Weights of a small GPT-style language model, trained from scratch on English Wikipedia: 10 layers, 2 heads of 32.
MLP neurons of a small language model. Each row is named by its layer, matrix (up: input weights; down: output weights) and neuron, and shows model dimensions 0-159. Each number is 128 + 24 x the weight over its row's rms, rounded and kept within 0 to 255. Numbers have three digits each.
After each neuron's rows, "fires before" lists the tokens most often just after its 100 highest values on Wikipedia text that the model never trained on; "fires after" lists the tokens most often just before its 100 highest values on Wikipedia text that the model never trained on.

L4.up299:081162138082082129138130103139148156133134097172116127137085125133107082095109120166148111116100125147123132152122125165103150105155116130144124138101077153104117146106150058131180091101140124082155121136115151127154068115151156172140149118157124122138134115054185121103112173093121137149136113112141122097162162131122104143146103136110125130130152114122138086112127121134084152122133137127119132161107114139137136141116136133126115124123150133151125098133092155157168138152119105
L4.down299:112115090162119097146125104148138116156151101141124145103143139112125145165071152161146126083162163107163143166144152144119155104116127129105103120157202092120098130104158152133086149101112155169085133099112112106125148091072145156130091127072133106123104127119133170138129164132152103101140174163110094151121162138112169131108142143157169129139115150133112151119109148146124092144120124111115127143101144142127118139100115142110114151152117132141128093129110124145110181144153119
fires before: " |", " 0", " 4", " 5"
fires after: " |", " 4", " 0", " 2", " 5", " 6"

L4.up69:107145131096110121142171125166122144145140120159137132158120157115125114122061094159103111125116169138071097137112144150124106129159124133144128098108090158118121098122168126105129126148119133084153141112071091167156094143139108180192149137142102122131146160146126125116144168111102143115139131139147139105166126142122097108120136091112120120127161097135145101099151116129083115137115127108126143153119134142171092136129168137100119126166169163142100102144132123142098140161079087
L4.down69:136134146126102090149137109140145104121153128135153117106131128102110104095118123150186135161101152099144136150154141140117135149144134133124131149083089110120109119137115144158116177117131161159127101116125084113123109101112171151083129117109154143101152127119154153115127094124148147102119121167124107085121109096118175143091113132096143141109160109073084138063103130172145124175146144118165104138101140117144125116149163153149155106128127107106100106134137052164150144141106150
fires before: ")", "″", " |", "–", " 0", "ity"
fires after: " (", "′", " |", " 0", " 3", "-"

L6.up28:110112098089172157135127078095113101072145130131103090119137143164138118121132128162128171095140146159154138103106120067096151135144101141116062182179136131152118103128130128147132119129130130066127159137127106120122141160163105144157150150134172122130126161123141135135119086128148125123114144109127118095142131126055098108176111104138132087166112131117148149103134145122119167151128139136138146126142140116161084114126112124137148118135127132142103121090138114104073121142152110
L6.down28:088163114099125156117104185169140171142124148105074100145132095132114128086156163148117158142122118149160143123112122090115183131135140117144162116149122133123154149096151126150101123132135122126088137141155124152126131136112119108126134082118119145109144112135087112123113114117141108139141163110132146151124115141094120172073146158159131117097138118153159134132148123113088130167061116145124114131098111131099117167149111123110129122208139127115127095120127079155169123105078115
fires before: " |"
fires after: "|", " |", " ±", " has"

L4.up139:109113178138098122138144118112084117134091183135111108120092132113183126119108131147108126106091108130105134157157080129143136146126100120124142138145124132081168082128160109115162146173139146096128149109114159131129110177135136156128128108124112153138124107113150147125141094136091137124121103126162087143148135084126090087172131133112114101114161119145117159123155107099094136141103156098111161143107131170126091096142156138166122147126147172127101095157181150092127127149128087
L4.down139:143124167123140156150120103142125085150121135118158080116124132122158101125114103159112116079079109123114147137128123158108138136120122118125126128122129131074166139143130117145128121130129116144140135155117082142134141086150155139132130174130111093158141125068128157130098097146135100126142134169135068124168126073105110093130118145133102150129143103124102134109152090188117160130098097163144148116133102106106118156125155097131126121125087200118108140152150163159095147076153138
fires before: ":", " a", "–", " Jordan", " American"
fires after: ")", "–", "-", ","

L4.up373:144102130093111139137121178148109130128154131121110153142092163132137123115152139123158106107108142124106111114153115134118148136146128126151187144136110085104142154100132148126131152138154135124180098166110101091153135141175136118077158148151115125177182141125113135125139146150119131139118098159127128148104187116120117148146147122164088139169125132128119144121069149154130054106134087078131166153157144128150110118110148113128098152110105141108101109121092083130100118168106115
L4.down373:111111133138116135141114100120111124112116139163129135146161115105155098168179102160102116139152189140123129113100148125105101059133109114123112124130096141163147130138150134142110109142117091132172156109143161130114127129157106124141130118159148155128122132163091124069103132104128097077111149097108087127161099137139123161054144105152151134162151121127146106096160148159149117165148142108146115113130156114106122124098128168117133124083136158109125097089148138113162173149110102
fires before: "-", "|", " |", ".", ":"
fires after: "-", "|", " |", "\n"

L6.up125:120118148145079107119092087145110156115085128172133144132095153113123112142068146111138144074128156143106164138122151083133103118132148115150138113143160119104136143107198138173127080106096160129135197129130136142109132168125117125121148108104092139164135112095114156137147126144131098176133134119122131108127147104145098080108112104147086131158103132117153155117153084110103117126123150089141113108172106142152120139120162125138131129124164115081170114138140129138110124133157143
L6.down125:134130163080164153109128113117179129153165124109141104118138128109135101151125171123114137098178097089143123138126152087126121156155124140150093101158092145153114150148084106116153139101113123154150145142134080082108134135121084174124109150156090077134137115126152119157148143109118108154145122070120128141176172121122151142154141097124112133138102123133129148142087149137141100133147125135126162103137110154129151125146151090115154116107113171109133150150144139136147111161132050
fires before: ",", ".", " by", " and"
fires after: " in", ",", "In", " In", " 18"

L4.up144:169117180121084154120158126157130129087075145171097136133093136121137151144066116137114150118144121161134135169130142119119098138128127135095122106156114140093110072162101143111119134163061143075133131136075162101132121133107108159149117133129155114129086136124160138101108140116176115146148140125153126099122122135129100082150098095117118107176179118122174114095122113107147164131108145123137100111130127093165118092131143147146114136147148120130124112101123142123152151119125098
L4.down144:126129146105119133106142153102108137122147104134143130105094101181125146090100163150131155139111150095110180101167131105059109122118162123129141135108144137138136151145102169135118167104084125137165160118110117112127103098139189131169119111094152120116099164138158116155119107108125109118144127108123141151099134108097146101082101119117130135143123141104110121079107113198158138133134158156124142126074177144141151166140108111124133135111148181103126112134118140107099106150103142
fires before: " |", ")", "\n", "|", "  "
fires after: "|", "  ", " |", " ("

L4.up96:061132129129138108142141145109150109079143126154155137105132140141142115147122127143070115115128133167137143136126163128135123150126083135110102150157125122118107082138158128130091123121116142121116139147092127149133139128141102187148137153089082122104129153113153186102104097107108124144193139123110132112131138106075140088190132099153162120117114155134112159089165113122115097075098142107108118123139168138144124111172126168109129114099142146162147115124142147121135149138093089
L4.down96:142118141099117104125104147147126135154110151142098096154141171135141131106113119115143107148111086144094122147136121150086107131138149145152121118129155143094126124117097118139117124150157079104182091121138073131102068147136135116159126082133141128075081118151089122094159117114143121109092135145102134147147126110116136115107087123105176106103136103115153144101187129110111140169174151168133155130123154155129101159131154146160091165159111127128147105130139107129127073107155139
fires before: ":", " |", "–", "″"
fires after: "-", "|", "′"

L4.up116:120150167105101148130121120107098127112105130170107118159087143164105100135041098133145119119114088137141170088142136090118093128149174137153172103099124154145145139135139149129138121133144128117130155147073162139110099139113116133103129126128135143121080113093153182133085140105152090172158157161149087095155127119160117081104139120132098133127147169114126120138132140144108163115147130125117140107158117150139150113141136130130126123159122098095158105125101101159166152123152113
L4.down116:108154099116111152161087130117153093071131136153124109110133100101146131065146134169151159160102154082093142154109152150111143167141134089122161146114112165142151111119150123105139112154124147139159171139140071086165114090140159141135117120125131130097131139122125110133172107125137137120139113102139119137117101088109164123103108133143161152082150090135087112110127126133129141129137115164117138136083148142174159126154128148217140121133118137128115115147145114099115129123099137
fires before: ".", ",", " and", " by"
fires after: " in", " In", " 18"

L6.up358:085130172184101203147126102129188125102126135150113116160134134117149102129101106117090154167120170208104142135117110139125134114159105098153126098132130135122085112111148101139145122165109185099088165102117140078147147143131121123135126135129120158123144144072102146098093129133088136114134125137104114112148153102113139125141115110144134077128131068131109119146112113114142151129152134165108094133134158126136119147121122138139155097131160130137135131119141164110121158144149149
L6.down358:112068163168148153120125117109148097155109097140173071100091061105101110142123127097127143124110147135085115120112140114151146129108125159144119161140146124132170137128127109148122112107151122143119114135133111122096127119134092149113110063174122130099122173151116090156159158163137109094138149118156130104136120159146114134132099103136156172118137143113153137106127119057116104177142131114150165121130088124103114141134153128153137103154126116148123171146117105167125107152102107
fires before: "  ", "|", " Majority", "\n", " %"
fires after: "\n", "|", " |", "%", " Votes"

L3.up227:102124145102124147111136121146110102109115112115159112160151118140132135143157152156060122145116150137141122116111133093122137101144111131144123154142115140145135121139115130140139140126174125077108102146152172143057149084160156149103135153120146115164128102087133145121120148119122128180113152085145108128107145120078116056150105137072148123129124099117130083101128141148142101124115138136140121154064128155159112113131146145169144091096124155163177102093129149126138139132135092
L3.down227:161166128123137136160107164125134137145138085141097177070087116089124129148189180096125136144145127132105158088092195149131125158156141153124100162154157128145115088137155127133129100095108131124129132140095149136095130137107114099111107196133122132128157168162087116126141171137127109099101137105124145122107150155157149099149137106120156130135146103097135129102149125106119126123145122154172147152134108096114115123112119133104129129118140136130148125125093118081116104080149092
fires before: " |", "0", "%", "8", "1", "is"
fires after: " |", ",", " in", " Ra"

L3.up522:090149160092115124152131140149145106088107107124091107162069148145129131167099116174096139103140136165130124157135105111108141082142104131157154119113115169138120156134153094122119122106142123064145127108091119128146108151132153161127146139141121122113128118049154148115140147080146098139129137166099080144150160138091106150145110132141177139133140129104166112096101115162129143149127143123119127149076136157111102104095192150144115166141113147142133124137116119130134143129139118
L3.down522:126076120118080121122143098153149146091108149097131112130118150139109136161139109084123148126152099103145178138106135180124136142127165107128120116124145108160106154135119121143082135096124155111124125098116133133159132133125159142133106121137116134123153140110133076108108145129107122098118137140114170110199158110107122155119111112183165131144121078093112140152148109123152180137156120140133136131074151067117160120089115097122100146157123143137121080115111126129163174139175108
fires before: ".", " |", "|", " 1", "%"
fires after: " |"

L3.up218:154160132147117141125138149144134135112091118141125108161140123101117145171094162119083137118130158162099116166141109107108111140149096121108143110138072159095131136153114080125122146125098153116120140103119135115119135152123111147073136163126139093109105149076173173108101158134131099157134134105127136106152150115111128092176116124135140121149176125147132111129106123093121130171120146115139114098143126107174098181134180128183123167121161112164128092087117144108145145111171124
L3.down218:116121141121091113123104167113119128140130147164117181079106116089131110151125141200175134113119108143115143094093142127089149126158126096110115087102202158154106145102128150123138135155113090150123148121140137175168106108112168142117104114111122145164113119149127133131122131105158119142139138106131113143133150140112099145108091114138116118111131122113145139103134106167116174142113153116173125122096127149118141196138131184119116118127133137076136152146110066107106108137104111
fires before: "|", " |", "\n", " 0"
fires after: "|", " |", " 5", " 0"

L6.up579:130173141096143103091119077124135114104120116144159146117131132127159105148163149147115151162126105167154131158134150112117083167081124088121145129128102148097101092115128167095120159135132166121131143133138146151123104164150094142134124172108092108146123149156109127115123115138096152106157104125116154095117115116099110111154132091144162125156140095135149095135091086134096142102094123060102134113103168139140152133126179118127122113122100128127090102114167135116097102183148113
L6.down579:114148137147169090142115107129150150140103075084155145109146164129141130142165098130088097087135163113105163117145126133156126129101176114175153103151185103120135150090119102104101163131166121105136152111172123134113102135096124119180171093118139131126120144128143167127135140171114132104103118163117113114090144175151133167129110089113120157137118134115112125142160125145105107103077136121110170131149107139117105152127109096124121127143150126153119105147136154083154109091110155
fires before: "-"
fires after: "|"

L6.up513:105178160099141178117089135162151128090114134127081125127128162173117096122111111140141139128081118146122110125119140139119069146112122147136120102128147105149119104130141125157142127147162121118174143139157143127137104102173101112116151145134136079150159136121172163136151180116136129141131156121153097084101140128105108102162124093113086105122112138118126151125133170137138184125110126120194117161177132125101115100131165120156127109099110144142117111085162107173103122130124141
L6.down513:154136119153098166124122144098162129129118136099103135166088102135127168148106146139097121111145150142145177126127139092152157135122143126152173164104137145178146149114138114138145143143111093109107122141109129171170115153103119146120142168099126117106092152169132134089108110164112095107128101124132086145136133114134164150114175113097106149133116161074141123100124167120096119090116132137089154111094129165137124133115146082145134121164164131135124080112107135129161111091078164
fires before: " |", "-", ":"
fires after: " |", " to", "|", " No"

L4.up112:128092150160083131126140176129096109151134178139098121099109140121163129119097131146092101124103111170119131112151148119113126127116131148156108139109109113108102089128104123120141083131174132119153139134143105084074093126100119171140134125122117186118105124125110112126134092153135122132126118132139127147119141120098145129116148107134069102130143106147182129182111121136087120132146099123124147147160121156155125116125131127133161064175186154119137097122185146174118127145094104
L4.down112:088138148173141140131145139141126127169141158112157077138159114159088153170113123155089107094094129081145149131147073139121160134131112101101122124132159109115142105146150145125149115160135142169113154090139121150109178125137166128152145092117113128141147147147143122149134113152097141151150094145122158135119113123129122159129132129102124101085119165150138153134095121156157115092127162106088098099094166123103132121156138145123158118144113157124131107074132089151070099139088098
fires before: "-", "The", "("
fires after: "=", ".", "\""

L4.up58:108147124130084076108127111165111159111082101138140157187085140143150140146083156129152155127093131152138181142142119080096101139139128109120138107120120113104133159133147147148159114107089157094095166114136156115120112158121099142128133129120141125132114085102138178100122144119118105176129143168106149116140149116170152088116149125128111125119096118109156109110105124147083128102173144127078107098162145154141139121129126162123131121126121117094175102123138129148134143122173172
L4.down58:152123118144142120125114164093180067132148154118107083094132103136115124118123171118112137111144123133107112125179129124108135139145114106129100100116123094137131136110127081121155167143126142169129111135101136101170139133104126153110137145180134134063101117137125152146100163085097156094151143109095159179148113142109126135089103103181131124142107117164123150147090107120152134141130101154120150169107158131143090163140139118089164135118113177124134165096132139109152114150131105
fires before: ",", ".", " and", " in"
fires after: " in", " of", "In"

L4.up38:118159155140108141132152146160118204122110137192140145144114150131128120159116123150136087153112148174125138090141150126118153115128096140135133129102104161124147080124090166135180092133125136101107118162103112116157122149119108154156142131124161169102100125108142132081129144108139100168110132116127117102141134110117144112114143102121097104128136178104164104133091130109106122094131132096112128164148126159134186146107126109114087087151151085129148097082124169163129120115109145
L4.down38:120105137172128128188109118108166123096124150131109110137142125144113135091130155144138102119119160117165149103146131167121099160125151129133157157103105135120142137134123147134133140110087177105116128109121122130159165088110161108067126108118130097092097121153168164101146129104142109122142120110166132133063159107150195142125096121115142170117127131129109086141115127152122080155158139144147177170134095136115126134116127106155128115114105117087112095173127078148159135120122119
fires before: "}", ".", " million", "5"
fires after: "{", " $", " (", ".", "-", "  "

L6.up310:131101156128094150200130149145143099132156155113081119127145146121155111144118152125134153090134146136132159107102130090134145114133095090120094112101161132157129091113120110108141125111121144127149135126089105103155137173139128122158119134130102125118110092123099145135081093158104120112104123148125127072094180135075108129157096122149132138150118106108130097151174128143112113071134152067134151129170135099134154168136134136116103142127116177124108120170182127113110109153121124
L6.down310:151118151143131117143117120071134119147110132128147105118157124076158109163070112124091128139146142116094090137117143170182129126123133121115126110097098120117145176156155112180146155105111105115080114113131110134182134123147130124117152133144117146097118132147113100094149142114151148116134126123138083124117129135172127129118185129104173103116126128152153096108141138106173137119078108109114156061104139161168129118120105137164130154163133099138114092155109117100158108106147101
fires before: "-", "s", "all"
fires after: "|", "–"

L6.up593:076146126168122161129132151129111078126133134127143152109111162117134144136132126159133155072107138155180137138142136084142130155146141139130119104096108102109126084144129125165168086120160166119170134138105129158107123124107109162155170135124132121118120088068164141082119102103117107198135136178142116126115120149096124098124121131130155123133142143119131134123093129128141111102142119056144156109138122161183106107129101140143139140144125116104103077114093145142117128110158116
L6.down593:176114134127113104127134116125131142144162101144114132108149096098175063142098113111122141126142088113126149125107152114125079117122130122095131127128178151134126139094110144123130156133125138182115141106132114135093136124114130159113145106103070130128103121149106117115164111197116126115109130110095122139097134105158136180100142072121117099148146165130121163121174148158102150130122144149139100094151178101127120111131169106160120166147129074107142121169135131144132176114095141
fires before: " |", "–", ":", ","
fires after: "|", "-", " the", " in"

L6.up290:110122127102117156123160116151125116154178121157132092150110175143134116125136092172116111134150155161148150135142114111132169113142110145140120098136128120124135049110088123114174119177158116089094136129138130103146098142179129161146146134108115141146128144135139115119149142092141127142111116124105122121115109129055136132156117103115051091138154123099164096129120136120090131100119144139157107134149109151162134129094127096131159070161129113145140096065108133147127134115125126
L6.down290:131139114117134128131112141094147128138187174140176188104116140132099132144148120137131138123112139105135123100126078178121105116113143188106119092128134182165143137157148144104102101140119150145141164115121107142144129094101139140105150124146133155119146142116102110176150100127142132107093167138125107150131090175140122156124141109117137156086155160128080086131115116197155108160139096087118142119150120113138127111107117089109117087130154082103136129139122120117099123141172134
fires before: " |", ")", "|", "}", " million"
fires after: " |", " (", " $", "/", "."

L4.up311:117129187101123146156116132131118135123118129157100144148106143119152118125074172156089118141095134142127137124109141150108134147123135130128136099171145106112138121109160121110140149102140196104148156134095112132130075137165115148112135126127116156139133075119163143112123117156088105135164132142065114117094161071146109111122137121169056125133131164127144114145146120126105161139147127105118188109173120158152171134114146115139112096148118128135123105135121131150125138158178168
L4.down311:133160115131143134143133098147118143136097121145100124115164080082126122155118112124097115096143177113116137108134080108109118108146112150157104139104123078115098141146122093123083109108131131097111148107130145147122126149116119131122144124128138098107112155113150082142125139106119138084115119156137122085131149091124122155145112156117145171148124045170114125165120146140171123145142095123142169125132098157117120173134152139145116121167155131169089093108148127146215143128111148
fires before: "-", "\n"
fires after: "-"

L6.up521:151145097120127152094150125093137163079162169119087082132092162137132119126120131138147157134114119137145130107151089120101085139140119131153121088145114128067109130074068143160136165134127171104109150145102105131154136136164154136152151179127126124152152159137153132109122126133131099138163174130134112114146103087119061146134146117176126134139130102127106129128112128141114097137083126144132137104159138139173095129157136114114121159109103152104132095090140137156091141136104115
L6.down521:134101128186138148139128142131162119118117118117184133140109126120113157177131135123104127118133128150131160098110148120100129131106115171143112136104128156166131115140149186079155123128173134141157105099132164138156095094108102151128142123104087110090093154140115156125182082132073083178146105153122161096126077175123127133158098090128132101092132109129139102102161133151155152125108142105148110145133120112159131094165117113119138100123108143143104116136101146136114097129131126
fires before: " |", ".", ":", "\n"
fires after: "|", " No", " |", "Personal"

L3.up268:081124139133138176101133169154143086132110121144153138109081150128145136129098135119137133097118154124116128120195097113140145156126108137138095122104128115102146086136150113110104135143115165120151153134102144160128098137115115190151172161084086126125159109103140137080129130140091117177153119145161128094121124081113103061128144138123126117117129115137141098089105120144117129073140164088119147135164142170156104098136108166155116140124116138122118105151137131139132110138092098
L3.down268:109105162125177115129138148131104165119144108137145142085161094092143144121123130119137131152136138126101070112094112135144069097143139133141157119100179161158113129120142132137148133136149126112165154101106096154107130112098170110126126131112168104100113162134111149090145133160139155108094146125126150152122145125140122155081135105104169123204169147127144140095140111122122144127160097076101126123129172105113104093139137123155122185136152147134123110124124143164121160095129088
fires before: " |", ":", "–", " ("
fires after: "|", "-", ",", "–", " July"

L3.up419:103137113103171118113159120080126092101148094125126134148130167123131099075121140145147088128108159154159126157135140120143129126135075134143099129121113113122095139114134154134207094142131139113149128131135134106097110112128118184144151141094161119132146124151091147120147139113102131114109151111155100140169124059097098112155115107106151106146140098117095125123119092134080130101162171146180159135127123146171115141146110136150184120140107116104151099132137161154111118151119111
L3.down419:144167137115135125132120172160144128158134123106151107126099170134136144158154141113095115151110130107161111103111107136171117113160128132128089090141118111145130114102111168169132113087117170138127135100116114107076150152136097145100119150159124110071120127119108183129188099127137112151129165108107108144098104137133152156110102128105156131142152146105131156066116135150144134085082112106118137104122155110142156059115112127094134136150103142140089135124160117137087119100154145
fires before: "|", " |"
fires after: "|", " |", "\n\n"

L3.up222:060127090106106129153174157156159107113128135141076097138149135165131137107108119173117086115110146170118121135116147111123129112171114109138141160120091151159117110141144096109188140126167124091147130117110135135144139113143135149107156172093086122099134111131142171125166146124099161156099168125129110123118141119080121073140101084112102124139135101136125099103150137112123148143129185121136138169129104182159124128111150142153130113121141109148105124156112127117135099152101109
L3.down222:144163111165096108171102093124160118125169137186149107127108106121117125089123115119109139163108110173089146150129136146128129107100134104110125095137117156129123116137139114168140136153094160130125119068106104105084132151126126140124119152145138144159155185116120134115163134161128103108103118147134122073156173146156104172117139095155124096091124107120087150100138100117128145178111099154149105186132113133109137131128148110117108160109118144122103078155124118106093139107157129
fires before: ";", " |", "."
fires after: ";", " |", ",", " 05", " 1"

L3.up39:111132159150150127179114135147105094126130106154098132146075155130116133139136126147137126132113132157102128157137116134105121134176114134154118138111101123127104070141099159121155116153109131120069114101131173092123104140198148148154156186120153091146130127121135160092095180135106109120133131088096101090123155106096136097117092124104103131127153137114103142076122142139120149081119134126177124134124147167141147111158164138151142067122107132129127095107130135106101115122117126
L3.down39:111113096080119148128087122116163148107144143104103125159134155127119112134160090078172149152111108117151104153133123152096132123128144129144102121092136163165130105142121147146120156157151162139137172107124128133119127155141107121155137134133145085132102159133136096152152051152113118100133132130151101073171087118132145158115137092134148115107165148081105146147128130126127062122114136115097120135110143137130152120103113119131115176132123148111173114161128128075074132122102162
fires before: " |", ".", ")"
fires after: " |", " −", " (", " +", " ±", " 21"

L3.up457:137093117125138135117178142138145135150137129125160126108111145125129086113066137168086138111091143162117101129126167128114151088202133132120103138155121134117080130107080144136137114134139160104154114100104147083124114086153133167138140127138108144110116098115118131121156131080112122147109165126134105182160147112127096092172142099128170134167155091155152111123117143171136115112122139122145158154100108144133086145112124126135127133139130157149082124098095143134113118170133085
L3.down457:170146126143108125128126118134067130165139142155131150109144145108116110094139140129107144158122133148130139138174115144102118133097119098124124133131122110136115111120103128136135138154115142103147096081118099097159175126122131139118118146143168153160192127163131107140164109169140108142152129135100126133167124149186131143079146135106077131102154178119124138124109126145104079128139106174101108159159107106148136143091109052081152142123094131132156107104095119097123157157130150
fires before: " |", ";", ".", ":"
fires after: "|", " |", ";", " 1"

L6.up606:108125182159141130120148144165115137082169125122127143184115130126146126106087164163095157132128132187130083134107151097084142128102114138080156123181130133146127104126113120153124136125127117097168107117099125168110106126161129100157156142116094144133106106139153143105114139147096138139191110109100153140103125087083117120140107146114104145149110133113146128085115128099110144150113176124145134108145156108168158161147164145158101128134157125130117111091129127092101091133107131
L6.down606:117141112097126096145111149140130118154136132128146135148167121131159084118140118160127128122136103107085170135152088121146121151112123096122133142163160162125125103106098104127114118137145142124154176165165118130127087120113144123097113085085142112173123131131125129134129142073144094153127111102152119113075192159084107156113109174144127095102118131139157104135119130131127112077143119149181130120104120133105157162116097156118105078134112168152151103145122087108147180146113141
fires before: " |", "|", "s"
fires after: " |", "|", ".", "-", "m"

L6.up149:124144179136115149147096145112096126089105127130100104123134159115148127140132177111150122127087109156162131134135113113099091114149120125136139177101098115117093091084153135126140115160110167158132198165140132129163121143143087141167152138119084132132145149130133118154100076141126142150175136134076130098120143068120128121124137094134125126147106107134165122135083123148111120096100136093139162125144145140165118085140179165146124171138120144109118117102154134109130157104110138
L6.down149:138177146119104107102135112152142136136138127141150089112139131144117135145146141138105101130136118140095161128112114116129142164130140181130165117156126094115109125110144115100181116151151123113144123104151114147112112085101159106136105132127099135083110109108116142174180095147110148135125108101142091133098139158112137131148136116085131119082111163117145104130112093175152118091106141055115126140082150188150138111120127137111145110137139138141129202125171111138074102095145130
fires before: "-"
fires after: "|"

L3.up1:132123146118157134115141158089130106112154158149132093150139151123127118102101141115165141110092152163151116108118114107117095104134127129110132146115146140141144096130124132163111131126088138113078145119102103087130107192161124134138143142073148122180111102137122127114093094108162118106132111148118189156112144107094130128121157155147130085145128118114102148103117150124147143115142152099138147120144148125144161115152149130127125119150110140072160116074161069164118200107087116
L3.down1:145102104109146103140096133134122102108120149149134114152086124153177130169102147124115114134179122108094117114144102144085151133138148101111149123116116106161151140106142115125099122152188108175129129107113105122162091112117163117179123164120178134094140116122160099092105137084169172145143141143160118119165116148092136138113130136142140108143126167142132128126134104132135146108114133119136111172132102159088147136133115171152106146111154133110086107103065121142133070164158119
fires before: "-", "zen", " |", "ative", "|"
fires after: "|", "-", " C", " in", " adm", " ass"

L6.up361:156116160119146123141155096106118152121170134129137118148133168139141079129100145171122115129104155148173136133111139113139125129124112091129152103083131111143088133101127178152103149120116148072141139144140139109123132089131125144129175123124113084118156087135108145098126158098101126170117143129108127089118178069081103127144109094124157145146070092122162128099078133121125117084100123143163123158144122127144110144156108123123162116170140127117096111108119120147099168159120148
L6.down361:156140136143114144126154112129138106123104118113101179096116105147123120127172204134107106116168115157131136107160129077113175092144153129107139124124153090123117144142082131130112149118137106164149142132164116207125139088115149094172130121118095144125101111128134095120133121119132140102116091094177126091108118129108112131162116096068116171126171097144144140132132121150159178131134108153142111135120090131126120128122121121145120111138130117164114138127130155088162132138184108
fires before: "-", ",", " Year"
fires after: "|", "\n", "\n\n"

L3.up21:065118144117140118177150123095098097077130119160152094148116125130141126113116116159093160133120118102143144139117135135125141157153122128157085165153158114145111111127139130094111118173104144120139153133086093150103133127162119138121136137116123122097136118135110142106156102102111119175189131095120083129133139082116121083174124094151174085118176134147119133111125140108129145141091097167115148135104134130140109150135148127125145130123179154163106122094158163096152119177113101
L3.down21:169121118119180123074155082172108188150095136118109127155133160130138144119135112126102105117127160158146093091114119149154106144145124136101113132113095126117141110133170155098096110132158122112097130137124101120187107149169121115136124139117155148118135104098142100105128072095115127094143121141110119123171102129149121137121172155106126119120156150154135158157123117125122042144165120082133128124172123137145110097155105144112128133150149135145104107155123120076113132106139101
fires before: ":", "–", " a", "av"
fires after: "-", ")", "%", "go"

L3.up62:126128100119171131101148121083123124117142139116110101123127134092131129124146143142142101116144156137161105168154130096120095145140123128109127114154103126101094131108156125120140178101095190156160141133134122141078131085079105139127143144119120112133159125088135156121148097107103129154165119125138151122137153078093116098171134128146155125153112091145122181119101092128117094115146154108165140083122151084193082134139130144172156132083107137111119097112158161116114127112113126
L3.down62:124131165109135105134153144119122114126181124094094145079149193122144096169152141077143110136124083081115153111178106153116106092095126165160114134110123103147121117132137125169141133137169092128123110121140139159102143155120110124141124157136134097111137162109096114125091111171124096094108157111155124128114123127097161155149093103115119134147164118141140148077125112132148168129117145145192146106067115117101104106159118145096141127145127133152139124142112149098142124129164117
fires before: " |", "–", ":", " in", ",", " :"
fires after: "-", "|", " |"